Part of a small language model's weights: MLP 832 SwiGLU, a variant of Adam for these matrices.
MLP neurons of a small language model. Each row is named by its layer, matrix (down: output weights) and neuron, and shows model dimensions 0-127. Each number is 128 + 32 x the weight over its row's rms, rounded and kept within 0 to 255. A neuron's up and down rows have the sign that makes its largest values positive.
A block is one neuron, or neurons of one layer that tend to fire together. After each block is what it responds to, as a language model described it from the Wikipedia text at the highest values.

L2.down26 [126  87 126 162 202  72 119  93 115 197 132 126 162 143 148 138 166 139 157 133 128  41 137 138  60 112 124 110 177 151 136 143 115 150 104 108 166  87  91 137 128 152  79 116 170  50  74 139 181 118  76 146 134 108 148 133 165 107  79 179  93 179  98 122 169 145 123 193 180 136 102 124 108 152 137 176 114  92  83 109 162 199 101  91 111 123 147 116 133 127 153  87  97 110  96 117 148 121 123 136 109 101 157 167 140 125 161 121 124 186 141 139  93  99 129 163 134 123  82 145 155 132 124  79 100 135 112 101]
L2.down54 [ 70 106 161  83  97 115 141 126 142 137  98  94 166 145  81  53 127 177 106 106 174 151 111 110 106  97  68 105 133 127 148 141 139 115 118 105  70 142 172  86 131 154 117  83  89 117 179  80  70  63 155 119  97 131 187  80  82 150 154 177  83 135 132 160 116 102 157 171  74 163  97  89  83 108 108  92  70 126 157 136  98 109 209 179  79  80 183 158 150  56 128  88 123  83 110 169 131  86  99 141 117 104 158 176 134  93 138  90 177 133  98 118 173  93 100  79 139 125 138 151 108 175  98 153 135 136 187 128]
L2.down55 [114 140  75 149  57  94 167 105 184 152 126 125 172  98 176 158 155 157 127 110  93 151 132 117 116 148 136 126 118 122 104 128 165 103 112 143 189 100 228 149  93 168 149 102 108  37 118  99 140  81 126 101 121 144 147 176  71 106 115 157 141 142 107 107 125 105 143 143  61 132 134  98  95 119 140 166 116  89 158 118 140 124 159 157  82  77 143 129 189  98 144 147 128 124 126 111 127 145 141 110 130 170 180 112 144  49 141 138 149 137 166 184 124 125  76 111 174  91 116 102 140 104 117  84 135 115 144  96]
L2.down70 [167 131 131 149 101  98 161 113  45 178  97 167 120  82 102 137 163 161  83 166 136 140  77 159 107 105 106 160 138 108 116  85 126 159 177  73 110 168 174  82  92 141  86 117 139   0 111  92 100 153 112 178 146 117 162 173  75 154 143 135 135 107 144 145 174  85 115 183  78 141 152 106 153 137 157 156  90 123 108 123 137 164 111 125  93  86 157 113 139 143 113  82 112 124 163  99 144 138 105 102 198 147 165 139 149 180 158  90 142 133 124 110 140  91  87 170 148  95 143 102 124 127 153  68 159 138 166 150]
L2.down325 [110 107 176 117 186 137 113  93  87  99 116 189 164  95 131 128 142 173 102 159  98 123 146 119 174  85 183 126 102 168 107  99 137 146  98 163 124 175 100 143 134 123 165 160 109 138 132 114 109  90  88  75 156 184  97  91 113 157 113 115  93 156 149 157  94 153 146 114 104 149 113 101 148 123 205 121 120  56  98  84 145 140 121 128 136 129 155 154 112 126 152 119 138 148 153 175 140 141  94 110 134 157 127 174 158 152 172 131 117  96 118  76 129 159  98 165 184 136  58  83 166 151 154  81 150 165 145 138]
L2.down369 [ 95 102 131 132 114 130 124 112  73 142  88 177 134 109 112  94 102 141 140 175 188 140 148 100 125 127 145 207 122 169  45 122 172 202  55  58 137 133 152 116 159 176 171 143 136 150  97  89 163 155 118  96  82 171 173 127 112 155 123  83 132 154 123 139 148  61 105 158  52  74 123  90  88 172 132 101 110 152 134 132 147 131 136 133 122 142 149 111 161 207 160  95 101  94 194 125 111 132 103 148 156 110 101 107 168 140 125 117  85 149 135 174 122  89 105 157  91 111 124 119 129 141 186 170 109 112 147 108]
L2.down396 [144  62 143 119 166 130 143 121  49  94 146 139  99  79 163 123 109  67  72 104 138 128 145  56 149 210 159  86 162 145  88 129 150 125  67 202 121 165 153 170 100 129 170 135 134  77 127 136  84  72 142  82 106 139 167  74 123 173 139 179 124 137 109 196 146 153  70 134 158 106  94 121 101 118 151 141 104 197 133 160 147 127 160 118 124 183 119 150 112 110 113 140 101 115  99 150 165  98 128 118  98 137  75 136 166 110 100 158 142 155 106 150  87 178 107 130 181 140 159  85 129  79 178  95  74  93 160 139]
L2.down419 [119 130 113 124 149  91  68 136 110 147 127  99 158 124 150 142 126 130 143 169 128 145 128 110  55 110 156  89 131 195 192 166  98 179 167 119 132  62  22  85 104 165 120 177  97  54 144 138 113 199  98 145 112 154 115 169 109  95 153 134 129 117 114 163 160 174 150 190 120 198 103 101 102 171 140 159  88 205 144 120 120 155 131 150 106 128 136 116  75 149 117 101 183 124 145  97 148 105 112 116  83 182 143 165 112 181  88 165 125 103  66 178  91 136 161 164 136 112  78 115 141 135 154 131 126 117 128 174]
L2.down422 [111 107 141 134 118 153 143 100 137 154 107 131 104 129 147  98 142 130 149 136 123  61 110 158 100 185 117 160  70  69 169 105 126 175 178 145 122  50 122 133 147  96 105 163 157 242 152 176 157 127 144 132 112 119  92 127 141  92 111 124 154 130 123 141 113 144  95  98  97 116 118 181 161 115 170 131 107  94 146 103 205 113 165 149 116 115 127 139 217 209 117  85 166 113 139 105  89 109 136 119 154 129 132 130 129 131  56 151  84 154 178 123 127 145 120 164 145 140 120  87 111 104  71 101  64 116 159 140]
L2.down425 [111  95  97 128 140 164 145 112 148  79  89 170 150 139 171 169  86 122 169  72 136 171 154 106 139  70 159 135 122 101 137 167 205 114 118 137 159 109 162  54 151 176 166 106 107 124  87  98 127 153 152 187 107 150 156 154  87 165 167 133 169  77 139 128 106 117 107 125 119  54 134  64 134 181  87 111  85 117 137  98 134 132 154 136 159 119 166 141 110 148 117  96 157 158 123 110 171 100 130 151 198 146 138  99  80 176  98  77 145 125 168 123 131 139 103  88 139  71 174 119  84 123 149 149 125 178 126 154]
L2.down528 [148 157 132 142 118 209 189 112 113 138  91 177 107  94 147 134 198  94 169  63 163 101 124 138 135 131 107 136 204 206 191 123 167 144 133  84  98 139 144 134  91 138 176  67 156 186 104 143  71 100 140 136 123  96 157 120 110 129 128 190 140  93  79 189 143 157 100 128  70 113 167 173 120 115  82 143 136 125 148 109 168 157 111 117 107 168  63 111 133 111 180 151 134 142 112 135 100 116 101 230 182 105 152 125 152 140 155 148 104 125 137 152 157 113 119 166 162  74 124 104 144 153  97 155 135 109  38 122]
L2.down611 [170  93  88 155 149 189 144  98  93 157 107 151 165 149  82 134 119 164 156 110  39 148 111  66 128  64 156 171 117  98 135 134 100 159 126 184 156 118 152  72 122 158  84  98 210 122 113 133 179 151  91 108 150 126  96 130 102 130 108 117  92 138 138 107  97  84 118 178 126 114 110  53 144 146 123 136 116 159 157 175 147 128 135 118 117 140  88 154 139 109 125 103 133 149 135 150 143  98 127 123 199 135 161 136 148 111  96  97  81 194  91 112 142 123  86 187 208 134 120 159 100 165  88 137 199 176 163 138]
L2.down628 [ 97 130 143  80  94  65 116  89 128 179 125  86  92 134 149 142 129 106 122 104 129 120 106 126 128 117 159 125  83 161 124 112 115 154 124 126 152 207 115  96  95 175 103 127 115 145 151 103 121 111 105 140 123 135 127  79 192 157 153 151 101  89  88 194 170 149 168 157  87 103 137 149 158 157 161 114  88 135  99 104 151 181 127  92 123 218  93 161 159 138 126 130 107  46 156 139 140 179 104 123  98 196 145 157 141 116 151 133 130 138  93  41 151  97 108 121 190  95  74  94 130 133 113 144 175 138 145 133]
L2.down673 [114  56  91 131 141  59 103 137  76 129  71 141  94 136 138  35 181 168 116  93  96 149 109 177 107 175 122 159 119 157 168 157 129 164 131 155  87 112 200 100  72 109 129  88 122 111  89 150 166 118 111  83 120 156 143 136  58 121 101 143  60 151 134 114 123 142 148 125 104 142 112 102 136  98  76 140  77 119 106 179 108 109 141 147  88 120 197 140 150 104 113 110 151 108 118 133 188 179  89  60 173  92 108 148 106  84 104 174  97 126 125 136 190  75  84 229 182  87 156 105  82  35  79  94 123 106 112 153]
L2.down707 [104 156 138 128 131 180 103  84 123 108 130 170 147 143 129 105 141 115  96 119 178 119 156  80 171  86 133 166 130 162 109 120 166 186 172 107 102 126 192 111 139 141  99  96 145 225 146 152 145 133 138 132 183 142 124 131 104 173 141 118 127 136  97 139 135  66 139 153 128  68 157 125 167 178 163 133 104 111 117 140 140 173 118 127 108 111 122 114 131 138 166 111 139 159 193 142 177 163 172 106 109 123 107  82 186  68 121 120  91 170 155 136 149 110 139 192 120  55  87 165 150 121 141 152 186 156 142  84]
L2.down814 [114 104 153 126 184  82  96 137 102  92 123 132 161 122 111  95 147 122 151  91 143 127  76 160 120  99 126 142 122 148 177 156 138 176 130 158 190  87 122 115 109 131 162 133 198 133 113 144 156 246 164 112  81 125 156 114 101  85 136 182 149 140  93 129 143  67 172 115  98  48 134  97 174 132  82 146 104 115 115 105  65 147  96 140 107  83 157 161 137 169 112  81 109 168 138  96 129 121 154 192 158 113 180  73  93  62 136  89 115 160 136 137 130 166 167 116 143 113 130 140 169 111 142 156 115  92 156 133]
Responds to: Table cells and word endings. Responds to two unrelated groups: entries inside pipe or semicolon tables (numbered columns like 13, H, line breaks after Year), and predictable mid-word pieces that complete a word (surre-n-der, Result-s, Deliver-y).

L4.down524 [127  72 137 132 106  92  60 142 110  93 110 126 132 138 155 124 152 171 128 120 162 137 110 142 100 101  60 127 148  78 139 148 163 143 169 183  84 106 121 133 165 122 140 125 162 194 170  97 134 103 147  81  87 129 167 138 208 139  91 130  56 129 123 130 129  94 163  93 168 139 127 142 151 135 138 153 198 134 144  91 122 123  77 183 149 128 121 107 134 119 115 173 116  82 106 122  73  91  87 130 128 145 169 148 119 140 127 104  67 130 140 159  90 156  91 137  84 144  83  69  82 144  95  65 120 121 149 132]
Responds to: Mid-word subword pieces. Word-internal fragments inside a longer word split into pieces, above all "ri" in territory and a final "s" (Glass, martial arts).

L2.down8 [127 101 119 185 132 136 145 152 103 135 113 111 125 144 140  74 113 165 108 100 134 122  89 131 174  93  56 162 138  95  61 139 164 105  70 148 124 144 154 136 178 127 131 151 147 189  55 155  92 115 131 154 175 113  77  86 138 130 100 127 204 103 132 204 114  80 177 110 165  97 103 119 129 136 127 141 140  83  88 114  82 137 128  84 122 119 111 149 163 186 198 113 129 129 181 127 117 128 199 116 104 103 140 162 188 151  64 138  73 121 105 171 121 110 134 182 173 185 145 183 153 147 153  88 179 104 135  48]
L2.down12 [149 153 174 150  95 122 152 150 208  98 133 129 126 107  83 154 126 174 163 140 113 109 137 161 121  73 142 135 125 169 162 141  92  89 136 109 103  84 164 123 174 127 153 165  79  87 157  42 101 102 145 150 156 128 134 124 127 135 140 141  45 116 156  86 112 111 141 181 109 120 146 152 172 166 128 120 156 171 147 172 146 160  98 222 139  69 126 151 121 141 154 108 125 114 135 110  85 138 107  66 117 112 127 102 150 146 162 193 195 135  75 114 111 128  86 162 158 139 148  93 114 101  70 108  75 101 113 111]
L2.down103 [144 180 102 136  99 176 173 114 142 141 102 149 112 132 118 108  90  92 141  93 149 116 100 119 122 120 141 147 129  96 127 112 169 144 147  86 159 164 141 162 143 172 126  82 101 108 119 114 126 181 139 161 104 177 140 129 141 128 185  98  88 136 122 185 149 130  58 144  72 117 143 147 175  99  95 127 149 120 147 134 145 117 145 188 118 162 132 136 200 154 115 113  98 127 144  98 177 132 136 117 120 123 135  69 129 155 100 127  83 157 103  90 110  76 111  96 118  90  90 158 154 142 140 148 137 105 175 131]
L2.down255 [135 146 109  90 114 164 141 110 123 117 134  91 125 113  74 114 104 178 129 154 148 105  64  98 160 106  89 110 158 138 130 112 139 115 100 105 129 112 173  85 139 138  69 132 128 195 125 160 117 121 123 117 180 101 129 102 101 149  68 174 198  77 116 158 181 104 155 117 103 165  98  93 168  91 158 141 107 128 159 121 113 133  62 149  94  89 141 106 149  88 129  77 146  75 145 160 121 132  42 108  78 182 148 131 180  99 131 142 168 108 164 140 142 119  85 130 181 103 119  96 117 143 118 104 129 128 150 135]
L2.down264 [125 128 150 107 103 122 161 173 139 112 119  85  65 165 146  91 171 178 104 120 131 157 116 113  83 108 124 101  84 110 115 157 133  86 161 139 140 166 106 110  87 146  84 153 147  10 157 166 114 120 141  95 153 147 171 129 104 140 118 132 186 137  24  85 124 140  83 135 109 151 129  96 105 141 155 114 124 142 117 129 153  97 111 102  78 161 147 130 114 128 128 114 137  81 132  91 136  98 141 109 120 137 107 146  91 127 196  99 168  70 156 159 147 108 105 129 140  91 150  78  79  73 190  82  34 117 111 136]
L2.down455 [108 123 133 100  71 132 110  85 140  35 162  94 127 144 196 113 120 119 117 175 121 107  90 119 141  98 147 129 136 177 130 154 125  91  76 120  99 155 154 130 189  91 100 130 133 126 160 150 115 118 139 112 170  72 127  59 102 169 164 109 126 142 114 121  98 149 170 131 147 130 119  97  87 134 162 167 147  87 123 168 112 158 106  71 139  97 115 124 133  89  77 113 155 144 133 130 138  52 106 135 155 119 157 211 112 124 115 157 169  78  98 145 143  99 114 177 131 142 158 112 121 138 117 139  81 173 101  73]
L2.down513 [137  91  50 130 116 123 137 105  83 180  96 139  98 116 175 131 111  91  98 117 130 175 134 154 122  73 110 168 118 113 137 113 118 143 196  49 111 130  99 157 109 166 113 125 167 115 156 132 131 171 124  66  64  81 178 131 153  99 137 157  79 121 123 137 103  99 108 131 152  98 100  69 134  94 140 132 147 134 112  92 143  98 130 164 131 104 116 124 131  94 121 121 112  71 119 175 141 110 130 116  89 121 215 121 211 147 164  98 141 161  84 161 206 122 153 166  87 109  97 149 143 128 192  77 128 215 145 112]
L2.down544 [136  78 111 123  89  89 129 145 139 169 171  51 139 112 150  94 126  87  92 118 131 150  86 154 136  87 129  93 171 114 106 137 166 106 139 157 126 150 150 196 118 159  73 175 135 151  73 133 143 134  92 143 116 216 169 179  80 120  99 102 111 127  84 206 140 179  93 172 106 110 163 135 127 150 134 113 142 116 113 151  81 156 157 200 118 148 220 102 136 107 100 129 131  83 116 164 167 130  70  90 120 112 167 153 201  88 118 127 101 136 155 147 143 177 130 134  52 149 188  79 124 148 157 184  92 159 109 129]
L2.down581 [175 129 108 176 109  87 103  62 144  85 101 153 142  92 184 140 137  99 141 108  91 128 133 105 121 105 141 171  76 154 100 143  49 150  63 130 186  79  99 119 117 112 122  98 157 170  86 139 183  96  92 154 120 156 141 144 104 106 202 159 170 145 175 102 128 138 147 185 108 150 151 113 111 127  63 110 161 151 144 115  91  78 174  88 117 131  82  59  97 155 135 148 166  97 182 104 131 102 167  99 114 121 133 135 155  64  67 157 153 128  54  79 173  95 134 124  81 107 108 134 120 116  69 105 127 164 178  87]
L2.down625 [162  77 165 126 141 115 135  96 137 106  97 110 110 139 180  59 129 162  80 171 103 137  84 137 160 167 175 147 104 134 174 158 175 117 118 117 126 178 161 129 152 200  90 168 140 143 165 149 105 126 154 108 172  85 141 103 111  62 189 147  86 121  96  98 158 123 178  83 126 176 128 122 152 102 121 124  90 103 174 167 152 152  98 168 108  84 154 138  98  67  61  90 113 138 159 121 138 123 103 170 160 135 174 113 116 101 174 114 135 113 132  79 148 151 105 174 141 135 146 120 164 165 188 159 114 152 118  86]
L2.down648 [136 149  64  66 130 104 131 179 128 145 146 112 130 140 137 114 138 100 170 176 120 131 175 139 118 138 126 126  88  65 170  85 172 160 116 205 133 159 146 162  81 154 123 129 147 164 106 121  86  93 163 125  92  89  88 113  96 138 155  83 133 172 119 154 108 126 100 173 105 105 155 151 163 120 118 118 130 166 132 154 134 118  98 123  83 117 105 130 107  92  85 128  85 132 145 106 155 125 155 139 133 122 149 200 106 130 176 133 207 160 119 138 106 113  79 118 184 127 137  57 139  86  87 154 108 126 111  85]
L2.down651 [ 85  93 137  78 134 103 104 109 142 148 150 102  24 123 141 154 136 133 145  93 159 106 138 111 122 157 149  75 151 145 117 137 119 109 187 150 113 110 157  82 124 134 139 138 140 148 121 118  23 194 133 107 124 123 218  93 109 148 111 113  75 148  54 107 132 117 147 142 114 102 115 185 102 101 147 134  82 165  94  84  90 160 136  91  87 154  60  76 166 130  92 141 112 197 133  88 117 101  78  96 109 114 131 155 143 104 131 147 148  98 106 165  81  73 112 122  99 109 212 120  97 137 166 155  93 145 121 113]
L2.down671 [121 146 118 113 116 181 201 106 155 154 132 134 120 137 123 126 182 149 135 142 150  71 121 155 154 158 197 155  77 118 135 123 150 160 132 193 130 156 158 156  75 145  97  96 144  21 131 109 115 142 121 147 138  77 166  93  79 129 118 118  91 146 137 174 119 111  75 109 152 118 167 127 197 160 136 110 147  85  98 123 157 146  88  86  88 127 199 169 116 169 120  91 121 161 211 144 125 161 149 144 114 172 123 104 122 133 129 200  82 131 134 134 124  85 111 143 154 104 143 128 102 179 147 119 108 130 143 114]
L2.down687 [157 154 134 125 120  66 142 149 124 139  78 125 144 162 167 157 131 198 114 123  95 123 112 185 132 153 179 155  98 114 158 100 118 137 202 182 136 181 167 156 119 120 106 136  88 220 109 110 163 188 185 112 114 115 165 101 128  82 227 126 142 174 118 186 136 172 135  87 120 148 146  83  86 129 115 188 133 142 134  90 121 152 161  73 131 109 112  91 128 145 131  87 108 141 146  92 215 146 171 175 155 192 131 103 147 143  72 146 123 101 118 139 162 127  86 169 163 122 135 115 120  43 110 153 137 184 124 171]
L2.down756 [131 109  78 145  70 142  75 103 127 149 134 117 102  63 187  98 128 162 184 126 161 130 172 100 101 117 124 119 130 123  80 190 140 133 140 150 137 121 108 110 127 126  99 131 120 255 115 122 185 128  83  98 181  73 155 137 147 131 126 193 135 156 117 118 119 110 116 100  75 130  99 139 146 159 179 132 113 103 168 132 146 127 109 146  63 151  95 157 108 179 131 102 109  76  97 115 122 131  64 147 151 143 138 109 127  77  86 163 128 133 181 161 153 157 136 170 136  62 137 174 170 202 192 102 126 138 168 100]
L2.down773 [162 108 116 138 120 169 126 132 164 132 128 148 161 137 111 156 146 135 154 153  94 105  59 106 138 125 215 172 101 117 188  99 154 146 166  85 156 163 121 147 116 134 163  79 175  86 160 152  99 147 119 107 123  88 140 176  75  98 165 181 139 122 141 158 157 152 113 175 132 174 155 131 150  99 115 158 146  87 123  35 175  90  62 164 107 170 145 123 116  74 170 133 170  75 118 145 114 100 129 124 186 131 202 188  98 137 101 159 108 128 108  75 171 118  99 151 107 141 165 102 110 160 102 145 115 155 159 162]
Responds to: Mid-word fragments in split words. Second or middle sub-word piece of ordinary words broken into odd fragments, such as Sy-ri-an, Sy-st-em, Sty-le, st-or-y, a-ver-age.

L7.down232 [143  81 156 154  75 156 144 113 144 111 107 104 197 114  73 123 149 167 225 116 153 138 157 135 120 147 151 121 149  98  51 175 148 201 130 126 117 138 191 203 135 109 122 160 172 177 109 129 171 122 156 133 173 133  89 107 151 145 103 133 142 141 148 126 146 116 145 123 140 152 101 139 131 140 107 172 146 164 124 129 200 135  87 188 122 162 128 136 135 157  93  78 147 100  79 110 138 104 124 112 135  85 147 119 194 159 114 199 157 139 172 138 171 105  54 120 124 184 114 112 141 103  88 122 175 104 119  87]
L7.down616 [ 98  96  94 133 111 176 115 131 143 109 124  88 162 150 137 106 138 117 180 118 104 122 107 121 174 124 101 114 120 125 120 186 152  62 156  92 145 136 129 144 188 147 122 184 157 118 101  79 172 148 150 138 215 135 151 132  93 140 163 119 138 136 137 131 221 121  80 172 152 133 128 156 133 142  59 188 116 132 140 184 146  92 147 177  86  94 157 112  99 107  76 135 179 130 114 136 126 153 156 115 146 110 132 154 104 184 120 129 108 116 148 121 138 132 167 120 116 139 107 108 115 181 140  93 122 129 122 117]
L7.down633 [ 81  71 148 134 135 121  69 116 190 143 157 167 143  66 149 162 136 106 159 129 176 167 123 189 106 118 142 145 132 165  87 180 130 151 106 196 151 129 129 124 170 102 147 130 135 111  84 100 124 138  71 114 153  93 152 117 115 128 116 111  72 112 142 194 140 129 100 169 116 142  27 139 116 124  98 132 155 138 110 118 128 131 105 163 182 150 144 113 120 141  61 117 157 104  73 166 134 118  89 135 115 112 135 143 124 119 122 143 187 155 127 198  98 145 109 161 125 152 196 177 115 146 135 118 146 131 144  54]
L7.down765 [ 73 116 119 128 108 175  87 160 153 123 167 145 113  75 127 123 118 118 161 113 115 167 162 101 178 137 191 189 105 153 138 127 158 131 155 158 138  49 112 178 150 104 148 152 108 146 149 153 108 112 134 151 117 177 141 152 162 141 129 155 163 141 168 116 157 143 170 121 113 107  78 113  83 189  96 162 144 141 147 143 156 103  47 137 109  89 147 159  99 155 116 127 143 129 142  92 152 119  79  89 108 145 153 143  97 153 139 105  77 117  70 169 107 109 126 124 168 131 147  69 122 145 150 170 147 121  89  99]
Responds to: Wikitable cell boundaries. Line breaks ending rows and spaces after pipe separators in Markdown-style Wikipedia tables (sports stats, results, discographies), e.g. after "| 0 |", before "Pld", "%".

L7.down83 [142 122 137 165 158 101  93 183  94 145 103 102  85  84 134 153  98 151 140 110 162 149 186 136 130 141 105 132 133 159 140 172 138  85 159 123 109 141 105  93 113  76 119 156 115 187 120  70 103 116 114 184 126 144 138 185 120 152 165 176 120 140 110 138  92  90  53 107 152 170 102 122 162 169 152  50  83  50 168 121 150 168  88 146  77 114 145 147 127 156  94 117 237 176  93 137 129 162 108  99 182  96 113 127  59  97 172 150  96  89 132 167 130 153 139 111 136  64  79 155 114 118 148 145 131 129 153 111]
L7.down153 [154  98 120 117 102 143 119 139 125 132 176 166  90 139 136  81  89 116 147 107 135 183 123 128 143 108 126 120 101 144  84  95  99  99 105 141 133 104  91 204  92 115  68  74 138 159  84 127 137 124 162 148 125 149 111 162  63  82  85  86 119  85 136  95  95 120  40 206 112  88 117 212 121 187 149 115 106 148  82 151  99 127 127 103 108  91 144 111 147  97 109 146 116 136  85  59 141 177 110 169 124 111 140  84  87 124 130 146 126 149 108 122  99 132  87 168  96 108 120  89 123 140 143 130 122 113 145 141]
L7.down501 [133  43 125 140 139 148 117 144 102 130 134 129  88 133 149 170 139 165 104 146 155 102 149 100 141 136 123 124 145 143 161 106 109 115 205 102 160  93 113 160 138 109 110 117 181 169  90 200 124 124 130 126  81  84 109 142 104 130  86 134 140 108 217 125 159 218 151 125 148 131 164  94 136  71 114  82 135 166 149  94 110 121 131  98 152  40  91 115 100  64  83 124 203  34 128 110 141 137 132 106 117 166 158 151 161 123 113 101 123 123 125 110  83 112 123 141 154  80 126 119 107 123 117 146 160  91 140 160]
L7.down608 [148 174 142 135  50 127 163 115 196 163 123 189 156 137 100 136 166 130  89 106  97  79 119 178 162 127 128  60 157  70 112  81 117 104 130 120 139 141  90  98 121 128 180 140 122  83 106 129  71 179 160 110 181 152 121 166 117 109 151 161 163 114 101 149 120 121 142  96 125 170  89 102 153 115  62 126 144 139  91 113  99 128 115 106 132  96 115 116  90 174  87  78 136 157 140 125  74 139 122 128 152 142 155 162 110 119 153 117 171 130 143 114 137 123 120 201  98 129 157 115 138 123 130  82 147 150  97 167]
Responds to: Mid-word fragments before a suffix. Interior word pieces inside words split into several tokens, right before an ending like -y, -ies, -ist or -ion, strongest on "or" in st-or-y/stories and "tor" in terri-tor-y, also microbio-log-ist, de-put-y, op-press-ed.

L4.down98 [ 82 121 121 161 110  98 160 134 182 154 128 138 173 156 119 172  73 180 107 123 155 189 103 124 145 156 118  88 169  95 138  88 178 123 159 116 101  98 138 133 132 147 161 148 112 195 123 127  74 149 136  96  68 144 146 124 169 193 109  90 156  99 135 128  83 138 126  64 113 151 165 110 102 159 121  98 108 187 111 136 130 119 115  69  58  94 121 153 119 175 159  97 130 125 122 100 114 159 143 151  98 129 119 146 132  97  75 151 165 147 150 112 134 175 118 133 157  98 123 159 121  92 114 186 115  84 104 141]
Responds to: Mid-word completion fragments. Word-piece fragments that finish or continue a word split oddly, often a lone s or le: Fre-s-no, estab-l-ishment, App-le, temp-les.